Weights of a small GPT-style language model, trained from scratch on English Wikipedia.
Training: 131M tokens, 7990 steps.
MLP neurons of a small language model. Each row is named by its layer, matrix (gate and up: input weights; down: output weights) and neuron, and shows model dimensions 80-175. Each number is 128 + 32 x the weight over its row's rms, rounded and kept within 0 to 255. Numbers have three digits each. A neuron's up and down rows have the sign that makes its largest values positive.
After each neuron's rows, "fires on" lists the tokens most often at its 100 highest values on Wikipedia text that the model never trained on.

L2.gate188:091093103175088102118133142099150146144141145128096143177145190109115066148148117099154163115133082132150179134088147055104160164120081181136172127175137150097134166096160126118082140135162133122124166123148196119098092110084106109177133134125164135171082154107151128138102093141174120165
L2.up188:102172156088114142157156143111090165183154131057153155125137161144091077146123147153142135161141143098109187136107129119082076125140090108166091152104145132061088121147119127115137160077134137104091136155147172156099112124114074151133107174096141171181128128062049155195132087126158112168
L2.down188:096173115127093160154153143102140119065145166093096145088116116196092177123127112137147086131109147143164147120156122093088182107167171114171152144120137125159061139153142091120118115132150140167157202119137088147129161143193139153168103180147084150168150060142108098151158097151098158133
fires on: "-"

L3.gate387:151132130191128163077054100113180183145159104178097101107123144133111125152190112097119125149123192138088133195144132104175074114108097221073134130157136104128131124135125118061159026133094159083120148157150148173111177201126122158131113164123145139138150164208121178093124171105061097125
L3.up387:129106141124127158135049089105134173127127161147124190074126185115116147123137103122107072117095100145088168106077153187101119178139141151158138116094109120121128132151100126135141093097094157152185133123114209103090162113106084079193159144153102146120097045158121151097072112108139122124
L3.down387:111071135160153098121146086139137112186097161073183147139129134131132187111079157098164167139148090150160089125089105144146195106101119061132152154130108165106162087081176117126143177092159129111093100154139141083127181127098130108097086051144159148151110115117108138090121078142099163176
fires on: "is", "e", "t", "ric", "us"

L2.gate40:137077097099198123164096129092026084161153121114083158131167078104117102155183180145136126170103080068095170153175117131108127133155077113135169129114176170119115121112109132118158096168131099101109129095103145098138134162100145117107150111182093087164108115201150112095151146131111080130
L2.up40:127153105138160162149080129145129064107161088095096148170194092091132144135196175148095137170093096058097110124143114153188125133189101098121127138049128126101102136107089118141163102112132115157100137089133145126099204140156127110134125083196100072133113137168125135152120140061078105149
L2.down40:109107125045093162150129133139150090149103132128081066116142121109110172105106118106069151178181164137085108119098138093243155094126128104148147102144161115129132197174150114145086167111149144135119109118118134152159168060193125138143158196129071163152149183131070151153096140104130145141
fires on: ";", ");"

L2.gate21:184131128101091124141121059123137120107103096150135111122147167065020138119134095156130099101140120166091153142149070120084145175175114156175144120117098092109080084061103137129122081135156144159100084111131171094149085165101060155176140196150100160162104125132110105090111142080163130080
L2.up21:132102072099125114158168079144102125099124201111125092114155184108092135157171023139153135155131155128164187166121110133190165118091129136111117121101125158144091126092132120180144103119134124152054117135122094079158183155126150110165148158109098103172154131154089079130080140117169130117
L2.down21:156113095141121102123143081142138154185182108136173135099134088107146189144065170151104108100099113108131074160153130175141123080114147143114098079144153101152123150132129194118129163104156172101103154097166073095120169143169223112150179067087158161154150168184083065094087145164155143125
fires on: "us", "um"

L3.gate42:162086133129138152087139183096188117196177089120160177165129148173086123124135184120133122120106112186061147123068171102137124114173158175201147131117133163125178173161127137094108097146168112103152158154170088092121097170168116130143053183120113143171066123130082148160107097126083089123
L3.up42:113182129066156100129143156183094134119125137097195145114113129108170049141147148147137125137151167165138126091139144142152120107172077112101132097063125130107117077177108149128122110115122153114069119120118216088149116128093086108105168153106121126126120149079144198113117093097116092147
L3.down42:050125073157114126134139140113149165094113133096096121161175150141107124141152123107173116120119116147137165130146133088077187125148129154164123125156151080159073147153161057118091095092151116183182199138155082188133146151185156138152151154165091131138146091129155063117167086153110168157
fires on: "-"

L3.gate272:176097135107087124095171190090141061125123154146160072118167111161096148097112110104129155032138088136148128074099161160083144133152124093194076108104139094147118100119086149128156177127184114150065144149144082156083136137162157164152162133168104120113121112127114099142103152125084171117
L3.up272:165117125086139161166098090126207162157116126145155124116188187126149141124128050102163130115152144133149105095161128195143160161087107093093119137179131130196093152090114161119143144130162064123177155178128131098119136170216103147128131101133117136184093160204173140117155127119105094125
L3.down272:157172147119094131113140177139126136122167148125090074109074115150099105115141090116117157173134118080109148142131176116129097164106065143146116153132175156151141094135225107125154118137105194139172168105117058113093138130101089069150124144125086099139114172103133138040179116131056160202
fires on: "h", " with", " and", " under", ":"

L3.gate303:141120126169101108103103121107119130069096181170099108192178131108205134075128116118107039133069118093123059120173150119179182161181162064122126120074123111071124053111110127147124132135164101106144175121105166061101109067113127114096155121141145148132113123150144159090154107160127102102
L3.up303:130156076102090094121131101064135145157173155131089192089081139182184137163099108114078132117142161145077170155117183129134114116123133071134095140071135186141089131149176167008126180085104159136188111152120138159057108114171094166154089105145141123121107096138132186134146109109146085114
L3.down303:110154143088207138115153186187152134143100140147080130233118092144081132099146137123216105136150112140160095104088139123146148104147083114119129140143139080111108153137056124174111144164138173127049136092134161114147147052086155116154114123123135082169135171132062156113099160088099111121
fires on: "n", "l", "ly"

L3.gate196:119117113141025144053093134117160065089147143149043166131105125104151126132147100110142081069151144094116142170115126135040159105118213171135169144109121126135153133103144093107127122123079152152139137143096136160082135163111146141167076101124107131133109089094112138106238163138163132095
L3.up196:122139155112035157126076119155191117160117222174100093120107119109135159137101142110134081127137135161067145159169142129091126124120186152153073161170135135235116108057118139075139112134076107127087177094151156149128137116142095172149098104163129113116114119152127096108169156137135105139
L3.down196:068120134103137135157116127138147135115123075161180103100076112154128129145121082138064123150173141100182084145136109129175138187129133111094144150028138142107109146183127141090102134116206135113124081176134105094147061166070115105140156161142133161141079091108127134085099112145102108123
fires on: " between", "ious", "on", "ous", "te"

L2.gate422:131096094126158133136149093095126132114133174176093124069147084089143151132115165101118086091116098107127172081117092097111117085112080145110104120179180134172186178177133162152176132050081098097078136206142116139212168112134108099174125158163097140166095124158118163076116169116114073139
L2.up422:123110091106182141143174135103125111109165135110085173122080109129108133140156097170129106130172035083085139130146101132103139121095117171189134096165164135141147065131109104104123073091109174134113128147108126121142106135154089147132169123093057140163103133146111138133098115114135121114
L2.down422:124109161139119148144120129093125138131166147125147129157151157083161111115096133110169142095061156137179112201137149132154099133163169177117114135092127097170146138116114108099038167132173113135155143142175091117100173173139152089122124155128116154134178118093076099144146107186115138149
fires on: "iz", "-", "erv", "/", "ic", "ight"

L3.gate111:134107100191160179104101124152170093123129137139136124059152176188131101185095099142157113142147159117073122187152072139151147090182118181138104150126155100155118154165123089074136168111111154098184145138038086099088119134110114161078116137101162156136186103124129122130148175106135176126
L3.up111:214085107123104145096110185172160101102165132095123132140151105150109051098138126185112150177178164098142124177191103132195184117123138170153101133102167118087149131173146197082156144139107122171140134147152169123101174117143173113122109082104112129101180174170124129095104088098111119147
L3.down111:073136133129139113106140084169087097132079198132134152151122122089152132166135137135126054138113139189125154142106157151110052178162097141154147174122116082164102132079156128139165115160128070049129156077114148095148075152168123119113132167149152144159061116102089139131137142132092141118
fires on: "er", "ers", "per", "ter"

L2.gate208:093145178127150123151124082104134144181095097119125180083167133166093105116137117134119167195086151107139152203075126139124123104144149159155127162088152101126139101099077159114163104141127142107108151084149086133131118119116164104155105135169126129147156072155132110145150135105098081122
L2.up208:146180138146147100108092125093119170053157122090073131103107075157151141168075149134140112145119106154159106123086109150141099138125096157093094114197138163143101121146141191099113154106107128116129066138169127116120096127141180142158115126122086109133090113100113153033099119057107161141
L2.down208:164112163170164147190167142028133162165145106130133120143144088084126081109147122096146141104114157094123077105111148181076121098139118160176070120106117137111107113090096116142174156154136134158171149085153108142116146155180099072099096095158148069092174186097139117180166119177161155123
fires on: " sp", " w", "k"

L2.gate212:174094050136100169155137122138112060117116139099105076073093116130087106149137132167077120125168173102073092076118095123091210109053114158148096099220198092112105100181155127055155142141105098112113165123150123055092124184107081100171102122115163187140173104129082109127148130134161099198
L2.up212:180168123120102153111119106127043141131114127182058089118104131138146139132119156147092184064172149144070037112167153082134141091138058159145073126124136145186152161156087110090138110115068148112171115142140120142122116090071086084157085140114144114151163134112091200168146154079151166144
L2.down212:111077120178136142160149100138114107102137115076141166166134117095142151147103129077155088151113083104160171177128133131156086162155145094138141144109069079170146171051130148155081129123139129136080102104155213127179143152169164113110155182175111052154096133152200063148081088121062160069
fires on: "ers"

L3.gate269:110101134121088121128180144183147078187071086171108175087149159128111184143198158098144128115157169099171163104084191120115152134152128140066134096118133187120109155141142140068128153176107174156083109120153148110123183168130145089148128071122095116115122160094178121175156101152112082123
L3.up269:144136122099102145116165155118101086128138097176089156105107188207190231138133106128116125144161108102083083110139145074147130113155158104100106113134133118134098121141149117098144143183104113120156124125086144119109169146128119103111105104117073144063143137115103108119176067128067101097
L3.down269:083098121190181132122139072097106086094201083145140153089191079138100071132138133161151137137079086133133066104093154111135096204103125139111155117117127110149153149150112130149091117091133131136147080125112173166036210086139096105091142132087096077120151155068165197086149152175126089144
fires on: "en", "hen"

L3.gate53:138081164076130173116106198084132061188139131123121051120139117121122110177144107098124127060133134131166095216123142110192157160126061104157179206169143161120149145184152116133132156135083152156125122155114143159157161119104103068145127126154132116102191116130130133147146160152129155140
L3.up53:142102171156118140112090123113129172140174121075151161160152122067129142095167163148079071143150154103164136171088148034153153161131137127140084151145072142190200085162167102123129169143101148131167091149086175163157148123164113132097101113182103169146141144124110137154103157130121164179
L3.down53:123055150079127135078113122142060146072135154143138103142103135027099121174122108095161229103094157145054170133167120135107134113110120116136155065131120117137074143104098133095144046150126136176121207093132141118108166128090182149149140083097110141096079099118134108098153117110156110148
fires on: "V", "I", " have", "v", " V", "y"

L2.gate435:118093125161175181123152138097184134169130126094051090088093174058091097162095090099108055083147160131107093140102145093112125141113096136058125188140146118102178178118122116178129165159162122133105132088110092216128179178074100081144087140136124064096133165114105117136102135121148086144
L2.up435:106179114155171210176133150130094135176115131059118097103125157144143161160154201153120141105162144102126091147116103136115087107073105139154145161167102163126110134134148115154085156122151164198092118149093115135148081145104088086184146151074102156080152188155132112100115067132124108130
L2.down435:171179186085161148182153126137123185172096099132086110137118097135146127165127139147132166210163091093131133099126143177164175109153135151173122121114112150185092109101141109143135144094143138125136170112097195140153157085155085192044124150118122134134108103163164099098119182176136198094
fires on: " his", "ever", "ell", "fore", "ily"

L3.gate3:072133112143092100185166168113139119143147189177119082115131148186117151116125127111160105158161130189099155107077112058097153112137000111112148049133122139086164191097104113119103097082111119128140168126118093203109076137133099120093189130137128166132087072146109129064096161107119138138
L3.up3:191108106074099136176146083160118222129097158084160204143170112068141079102144144188092075145136125178157108137133117147124117103174122160106113155138136097147157059083144163116124134121136096091154099123173122139113179094131116193129147150130069154121128158125097160135149109090195137134
L3.down3:094098053165151179154159147099188082173154147099145126195105161186135143141091093084145140178131134107126104106154152103127169160167144158156136112109175170149139126134093091123125089147129076157152151132126118114122170133188111093156144146168093098121098161168132067106126121083162087149
fires on: "l", "g", "-", "d"

L3.gate143:164192156104218124141139155147147068125139129103157092174087184099087098115121115117093137136166112084197184146155057160107160141082068162141140109136149087104134112138123067081182093115152146118200140125137137103075165129136132144080137100157159177074151073120130134117075050194118113196
L3.up143:134097114074107122111097155098202137095083136129194164121118131101178102108147102091102101101187179059159128147205104141130123102160137099115146141143193153102188167144121163128152148130113077104101153145087133154100139159092094136093149146183168123137120127129164183098094185135111121136
L3.down143:145083120110156120076108135201104070138125155161163111114102116062087063163130128125085101159133189080119088097181078137089110137125060110146089136055120131085123082108149142118172106126092171142189095111140138177121159121142130129146126092100111165141145112138089154156129130204122139141
fires on: " V"

L3.gate379:119185093072209192127066140092087132091120148101134170170138116168117076125117118153169117131112117146185115127163137109110120069126100143154129111128124156150145063179170114097087114164146197138195140126119133099110110120067060151086137097115149171166139163164090073130099170077123136187
L3.up379:139142176105158161138150117123130122134108140072141158118147119060161084114139147147075122175131124092155148149140123125163094086121117050106107173121137088127124057169071128081148174153099108146139110136038136153093138191160153146124138127164112125155091093129148145122086148123080122140
L3.down379:133183091098175115086100126118160184174140137150135097172074157135117092127148121161157129103126158088149112138127116148098146162137127163113161163176129125127123078122119114152117086180139169151180173094162130123096109097092134114110100145067117231087199137152143107091127024150125148126
fires on: "iv", " V", "V", "av"

L2.gate169:154132091150138130138137148175116083063118111132129121107149150148144121151121125096128120097093150121176107168155190091133077162103101202116115146092072141136115051089062101099106117055095157156188116115156119127132151125177118126066170144071128130130146163097104147156121127093054052135
L2.up169:129138107195096120186081143090106128124138094153093139135181107177173123173164130121101140112114154172096132186094186124149098176148148135109166138110124116097116069136095116108073201138175164101131090109174168112154111116165097125057091162072114126160112168108134133119182162151091083160
L2.down169:086108169078097091081114109145118126177139129123103128145096103148058134155144096145127173084140141173140124160110128120131078128057104163175177181049099176134083128141125170082086150118113146081153147122191201065131139103128192126107115121116112155137103203102140111105205115145116148127
fires on: "ign", "ident", "du", "ual", "el", "c"

L2.gate404:127150065130069077132128092146137145120096140165106145086174115046136090144212101124128155189130123156115104110135118094117155167132179190091220136123073087108064156121101140109158147160127161022122132128097112143153129142113134130110172178151085125117150101195112059091167118128138173183
L2.up404:121132125131140151147101157163122130138141152143088108186163156139081115124178110155192071142088095118120152053176142100074136184155151111126146108087169157118116100094088101172213087142121102124171119153151180099144175181139125111152148196163156138115079104170114132089174162136157131139
L2.down404:076135084051105161158131123068184127148130072144095113096157114123118123169102114142073124169100110169129103139130163117188181124097156205114154159127152086124166159125169177110039164071109122124167126132149117156176096110103150118124120129133097157149157169135094096111086124120128173180
fires on: ";"

L3.gate213:134038070112118186115098113071145168138136154107105137126160148147180078155116152221104167073081116129136119128087191109087186072102163141145172132158157167102114157124116169115104155077121143134090161121130186121106140149036108125130130107141079133166130153180069119129172132150091094136
L3.up213:081146141120129097116186145128122153124099158135123141145122057111113104102127119127129164180184142209140120108144110157114124120093133159143140119096129145131139086191104151102104067168123112096121054109146093100201157091174108103106063195090115143152122104151164151150112116105124187175
L3.down213:144110081148113195149051156175113128101130144166113164035167183081133133157099127121122104086050134156128118117080155120067146100108085177164132139187113195099152136155124087167132119098160081129181155144100148111104151146123077090169142145175106166099088084066085092100146136121099118077
fires on: "/", "k", "-", "ot", "ut", "th"

L3.gate267:186202139159160171167155159141117094157124105108116095114093043136118165141126080111162122142107091162147132088100132192076166131142130160114155100175122106076116122093130184112126112131116196135134078213165116160161142119053156079135096107148098100135108081069123135098176160139134131117
L3.up267:155115138147206121179129181131107102130151121153171165102104145100118146100182147124068160190119125139159078152131133185139129169150147130139072136151152138115129081150106121165136090072161116132162122080153105122209115131108103191122036109132123135172135080080085125087066108168082168133
L3.down267:116149132072140090132119141127139122123145137131171116128147153098083184092079148158084141170094106099119135111108188127123131172140125080077114168088148156158182136151097105197153129093145152114172183088118090127180096096152175106115134125103137165125162142137158109155109191146126150121
fires on: "p", "===", "e", "ce", "ec", "m"

L2.gate446:187104142075118132178150089115163103156101116123189183129158184137102134117121084161104112081147100087109149153127132172117154130143143090161163120134113130103138083083127108091132149097202061173067107129134176113117112089154206133116120122083141100097128046153086152153124090137147113079
L2.up446:131120148139137126131103079166172144151126121103155095165120137170096171149130077163115145089107138119119176110131048050122121113129162118137142080186121139134160128119105095106151178132210111122113116150103152096084135086113165129155112096067119121105110101147048153134105124080162142111
L2.down446:117152163180125118089114108133107169167143125089095054103075067109096206106106165158136155125117120185134146101107151086130157189184163139129143126176089136141140087149130109148149136151176167059128132150123161134112149148087156099106054109134140115135170164072064051122124156126139193167
fires on: " film", "us", " p", " r", "k", " the"

L3.gate342:174099124157058116114131092126145126159135158121138159099126095091119135098098166156093100117154147100094143060157067114133193216163160118161143178133160191123094155112104186126150067088129145172096105124115146103068107137112149078148126120139178100128109137102184127149099130189139143108
L3.up342:101182103145150173120079103104097122122134128109125181181144143125155094089105131169163121156161152087174091105175130120107086147096153064127115122177138149136106138050125156114092181052110121039073102123070100139137144149123079098067112040132209115135132158179154118170100089164146147148
L3.down342:144183099105108166149138188207188141109141133162094136143059030191093145129140152072153100084106092073061097073135124119133058167131164197115150094143150070132125100154088126117099099135114147142201122114142148175173150073115126152156112083156053164166148147119127110061149043112143156119
fires on: "op", "ep", "et", "l", "an", "al"

L2.gate432:150101118197156074106182074132143118087113098105118136193130092149068120179134087110125182071139068116148128098073112086148136116114075109088142101105102171145139098129116160104140131150154181205107079094100141120081182105101072118100095148140153142145140130170118116180093115130146128191
L2.up432:117116067147115117152137042097153129065146072110137150166090136182104075100098114110145150137115105154119089115068193122138101095106103099147085090142166088144099115158078112133090094131141183191111130106144138088176095111085159172123118164121121119133135106086099120167125139108123181136
L2.down432:145157129061128108123178125082093119079154165139110156124098115173146049104073137172167178101123112113121131152072129110158164149102087165164109140124127111079144130118107152115128145145119203147108104177137176130135078158153129173094098137105120156106130136139132145145204106154168140135
fires on: "irect", "ail", "es", "ual", "el"

L2.gate184:180111113136152133154140135141131088098155120156143048129097108144068145144173112087152157135159173101125119118157105149113135123147121102128100096144120116129112138087165090062150151159186128120110135139111165134023139091158085158153126159113134159125116085170121133157173145155127205136
L2.up184:145190161099126126133163142171204089111154088090101138126100179114106172071119110153114126113182116169127138094181107079131118124103098169153131089121119149109139143082106092205106077141156128109187107103183120142149176082138080089196129175115167146114126158126122194161203142109157166121
L2.down184:117151077170134159067081110168132145192142161108103165143119113140154119127109168159118165131074084109100176140146115129137180088104126129117157142179130157067129138132075141128142182120090161136180103106090125141135147073087158178148114160074122097110115135118137098117092110163135115088
fires on: "00", "oc", "tern", " team", "eries", "up"

L2.gate69:152100159088163069138128129091164105139129128163184129087095130151122091090131123153114147079129076070182147167133088095113095107123123159109096165174121087117146157163163063113134112176128128156144138087111205111172136108139155177134124148207125150127131078136142133153121199163088113175
L2.up69:154135125085108092181099178099169119141119120107148119105094119145130144101144115174133142108124098103116139132108077141130136123156125132129136212144179148138131129185118143131128118149088135134154150118059154133187143143173152109084124098170112174108131094102135109142153176158103140196
L2.down69:114104097065087114032110132112067113166141111170121111090121052057155123166137119147117167153090209094066104126095090103101142185129122112122095159128113129125062122171114170076139118110119154140165108138142120117096156151132196141109127157108103187128166117146117137150162136167125135162
fires on: "erv", "ents", "V", " pol", "v", " V"

L3.gate69:147123054164109070147156119096101110187114168135130145133125153171129133129179106101132123134122084033102159141129105119076151067165125091109186054088182097127115181127129150128145193146107176138163112113108137141095118103117089144148116155161081127105142088157118079163101167145131060061
L3.up69:092082105142124156114156184117127104167124120082154132096097132157162146211190133152166130131161143118101088115170165065116147168162131074116153085098082137108077186159119100148150102141088077145127100127132095096113142098093124106166120107135105189055181161096147139124090153130097133082
L3.down69:152104077138075198161137081163146146112117087115107150136065116144088148099072121111147129119131099114107145159094133124103155124100143218142077109141177105161086123172113127177090092133132161139133166076159173127140183128193148099092100108111154107130090127087140126105155108088125180118
fires on: "e", "s", "ss", "us", "al", "en"

L3.gate329:096168147102145156089091103202152119132122134094152097124172157159053110112154122090157153195149148141168120122113142169154129119152118197118079133083118088133085125116110098078140075107115129176097084145159124141141096154142173177188201081147126168074140152121113162120155124083097138141
L3.up329:158071176162139139132154124118121080071148122124183143088141142085116114118069130128158057134129114094132165078156114150137163179141118138151149162119119101167147180122150137104122111156060181155136148162138112109127061065098147148127118129085125083067107110171145126116091134178113157128
L3.down329:135134172139148133096079143115132091053095053089056134180155137148094164077146132162094195158155104127101142157168128148102109120101089143129082127128199120093096139137162143097105124142145151148090099146119139100070182143144144095112074076134132153129116123129107108167119145152082122117
fires on: " It", "ated", "g"

L3.gate71:148127155192147160076136133127152062089131169106131163111157165094091132138149103160107147143165131154117155097135139124166102180139159093098092136119116083169091101066126067088115180161190151163107133083148126091073142134155216129116145110135169099154152100109125132166094162123109113116
L3.up71:131117099139077155079098126168138096049106161092118133087152132124140165158132108159137122136131177148121151161127130134143168133143137038079121107142072170130140098181166112159148091123047116129124146130104111113100156180097140102131111144118154136113142108095111146158193107094114127126
L3.down71:066110212133163118155153127127160082159156141095141164151167106084131101045137120124172105137142168106103081127126061131112146111143192149144144136117102093203138193077149064135175087071164150152115087063100138090112073141146084144126124179109107076129125119091104076209137195105167129119
fires on: " a", "ish", "ire", "en", "ood", " an"

L3.gate403:120197144170085136132152108104165175208060089102079161156105102125123106148166098096149150131107142093137164120117149104071220132097175136144151064171103111136112126081150127090155074105190127136105106126080129145084171122139096077144131174109211115130086211133119121149086101146136122147
L3.up403:120148179127114170141106153136148148159135075128123110174033143125124049183119150118115109126167122129124123108157167096127180163126144145184159095104160166135146124148143071115167099131096106108111098120124100141117180066161126129150067183147184063156185188106024126152156129150058174172
L3.down403:062118116118133116185102103082119119158108196146152122131200098125119153120078154181104143068209168139121127175181158189114126120091103086111061131064100109189155141145164110158125157192150139118172122132088109133162113113178133100153130111102099107127173109169186150146145126129160140151
fires on: "p", "am", "e"

L3.gate339:139147147195134084107179107183131109161146073118129103145097128145109104133143130094155137055140109140160127139103178095110102148151172093107114105121124124123142094075142111121154180154099133154082129133188183119156217122111089151161151124134130143193104186126146059050118120140156130119
L3.up339:154111132093157142115141105113140175056129096179180166135105182113139133142073013115131193098178180114150135196142085152123079108094125115124116137134109116156138163162147104107162147090141086125153115123190083114057132088119102127120140120083109119126048091162153141136129151154162132113
L3.down339:104138109169166094112188108133136181099199071138084132052109184079136185125136122128158143077130154061081145174120110108161138127140166139140144122121110153090106082118084054106159151136114112143122148041138092187118092139176174126143144098133135127146174092074073079214108103089148123127
fires on: "um", "ab", "h"

L3.gate252:093178167147121128159119073148184163147097146160109162104070042201128157180132149158134125130130128087173071081094113124083110148113138099151099124112107143175178148132178117133080157153135165082082105117182112056135117119115063146112121109105117151128111066062126177113133145114139193121
L3.up252:110071159139111111134067136186167152160129127122108133154114086138081158124087166140099119118083130161101109148080140152141094201141108126108091131122099162168140154113124076061054156189152118082165078162137105139144113131156140173176169081079142134172143101104113113160148140103154156125
L3.down252:138126117049104135121131065149139179146103100082126127119146139133124138088147106134165111150140173101105101116129129097174102075163124096148137154126131073130153201121130122185124214042115074175090144123052124161128081122077146108102143172175079078120099160119118134170086161171108149133
fires on: "ant", "er", "ust", "n", "pp"

L3.gate19:143177119135108178132139119130177140156125128183120104114161133102134144112104118163124136129210156072128160125095159145066168181159110185156109122113110137195194181081102149088143228211088124119135086092129132151137184107096100079114159150153158152133211131199115161174128095132132085123
L3.up19:132081092109086104119090111124131105122149186188104096096132136158126124136144130149139120124224138078123135139130144084124129177064152135094187195115100125161207149140161107152173218112128114098069163113175136144214140125105117115075071099120150116139188174120150134168144041127079092106
L3.down19:079125127038134139074111105113155112086097073139141145124104130142145097122165125068096141161106107176185119179124138149169088095139121118091134132189106131120075087120140159126115070072157134140141120140107101095093099140180111149127170084134077188074036105080111096123103159102165166113
fires on: "ious", "ence", "ous", "ican", "ory", "ome"

L3.gate33:186142160111163114088192135115119129092099121150077117102120159147086163184127103091151106138141143059113070121094116105150128084154099117126102102091136089097147112116181116146108104103147125120152177149142153155163199159147162077104123096130106115150081150115117135185069141096123116085
L3.up33:094109106165180103124133093129100142106142114151086127155102138129170060116135120166101145138130053102121101123111090115136150102073089123091050174135115135158148120071131123155139167108092077108096169149100078111110174147196162157141115127107139126160075160088107110130085179086113084106
L3.down33:159171173126107177115114147120141094099138105139086117113095182152069198105140096123136132110181165160117105175113130168080147118157159126098156070127142135103163096125096095067112133143137179129160101087160128125189139174072109112193088112170137138166102146123125097147147093130187088170
fires on: "r", "se", "ash", "ram", "ile", "s"

L2.gate281:110070080178164090102147156093114088136166122175118146124074097146078125113134102094143069086124123106077087108069131134074144138169158104079151165121068175166165189112170139095102108078138129145126132159143127134095092189110111069113176110099110137147107093136134106078102160121070095142
L2.up281:095142163146118107161108187123084122160110143117158118115105117168113204125176190116102128107152152122084144099092123126160187145111143106187131125106079149093150192123034083113161131099101119189163171142051115067149150122157194125112126191100147092124117104160056140151113132063096121189
L2.down281:098182159099146098144079100128123106118147117118157108084130125089130102125148126124127094094171144168068102154106120106164158162155090190161178126076097115083159171123131151170095121168111131112095184075151139099100116134166168168098101116168105158127154094107179107105108176128144134100
fires on: " after", "fter", "fore"

L2.gate4:168120091157103121049168104108179199068146117138108073070102145102126163170146093116113112176100101149107083124117128067160145090106184085162108086147123101111080137143114126183108122120100107137143163145156095108124125166131196130091181129134102123120158177159121155115144125082114051104
L2.up4:128119178138120131091126153156132097090164094143055073078139129144065161140115179092126079115119127116142132070136095137117154103150128110174109141099110110126138121142150107177126130139117116089217153124110083142123166145171155149118132145122141101126125192141118165133108134099164074132
L2.down4:161138165133157149135057123157122125131150152128091138189143133100048112038155155059110072103089098117124128114138123151137164071162065127095150119181141203181183090184159100111193169087152143188121145143091161103158114091140080116117091079151147126040102100133108128187118065133136107126
fires on: "t", "se", "att"

L2.gate369:169172164163103135147135148117148186091067143197125135164143115108079157158165134113130094055108175151140101172103138102144135148133108107142039103171107119155133116093070142065184125129144113117144139075151118141114140124075123098060110127068065155142149163120193108089150162119131147088
L2.up369:161172139194151133178149146167168208086126122136144180099160114150091132095119137182162152076134137186128188177111153153152142131132153132120094117235120116145113170079136125110150096106190120127138118073090111086124197169117148102139048131162078136134102141131116128034162148137163130093
L2.down369:087125110092189150126134161175078094135140051070136164125136122128128059155083093063139174116150214163101123114105110105124146127134164110099143151098116115179131125110136151102141153115156141112118146111117103139068066160091116115095103081098092108187179204115195115120140133121156070128
fires on: "le", "k", "art", "l", "ing", "oc"

L3.gate25:195112117191184094157158093087132062143172148151111104132113148131113137116136154111172129107145149104216162138148166170114151125089111190146155117160079115137119168139111131104135139118165162132145111143145144134120103136124087129106119056132144137127151120142136147135095095155159088178
L3.up25:136087104113164065112135166165107100144058197129118129099115136125138143160085114120120107114055115159094131170107142154068153076148170117188122129074139143123103150127138141194095204129082113080145156159111111119121143043143114104124096169150138154090190089141194143071160164116148161189
L3.down25:083159154118130182085097085166113121139147119126132107124131103127071048157098137157148197168187136191142085107154130136160119162073116141077107101124129149115175163134152187125151154158152130184108118099126112154100138121130098161163121118103201158060167147169122098131187099108124133009
fires on: "id", "n", "est", "ent", "ist", "ound"

L3.gate354:126130147141111110102177137141135103191170156115073103110143057113141107149121122153082072087155107100093150109135127125149161119129181140114108147136117149108179137093146092135159093117145140232147135094135116193154044125082175092152172097109175153108145117190137137161162115118161131101
L3.up354:097121158123066177104133110138170068129123145133121181104177118083155113134126125111113080109125075136052170166172146159127170136120121082132142146094098146155201102141122154121149063040084143112162120115122108128085102122131154110160152133187155077087077133149117124118133093105087136177
L3.down354:162123123102146118131138157203093114091114158114114189146099154167121117148175185143152109162047148148105138058181132078092162148124090086149163153125171155133094182101149116120100196125113102112155120137083146118154193104090085144131067121115075110143106133136144118111131131166114121087
fires on: "ov", "ec", "ast", "g", "os"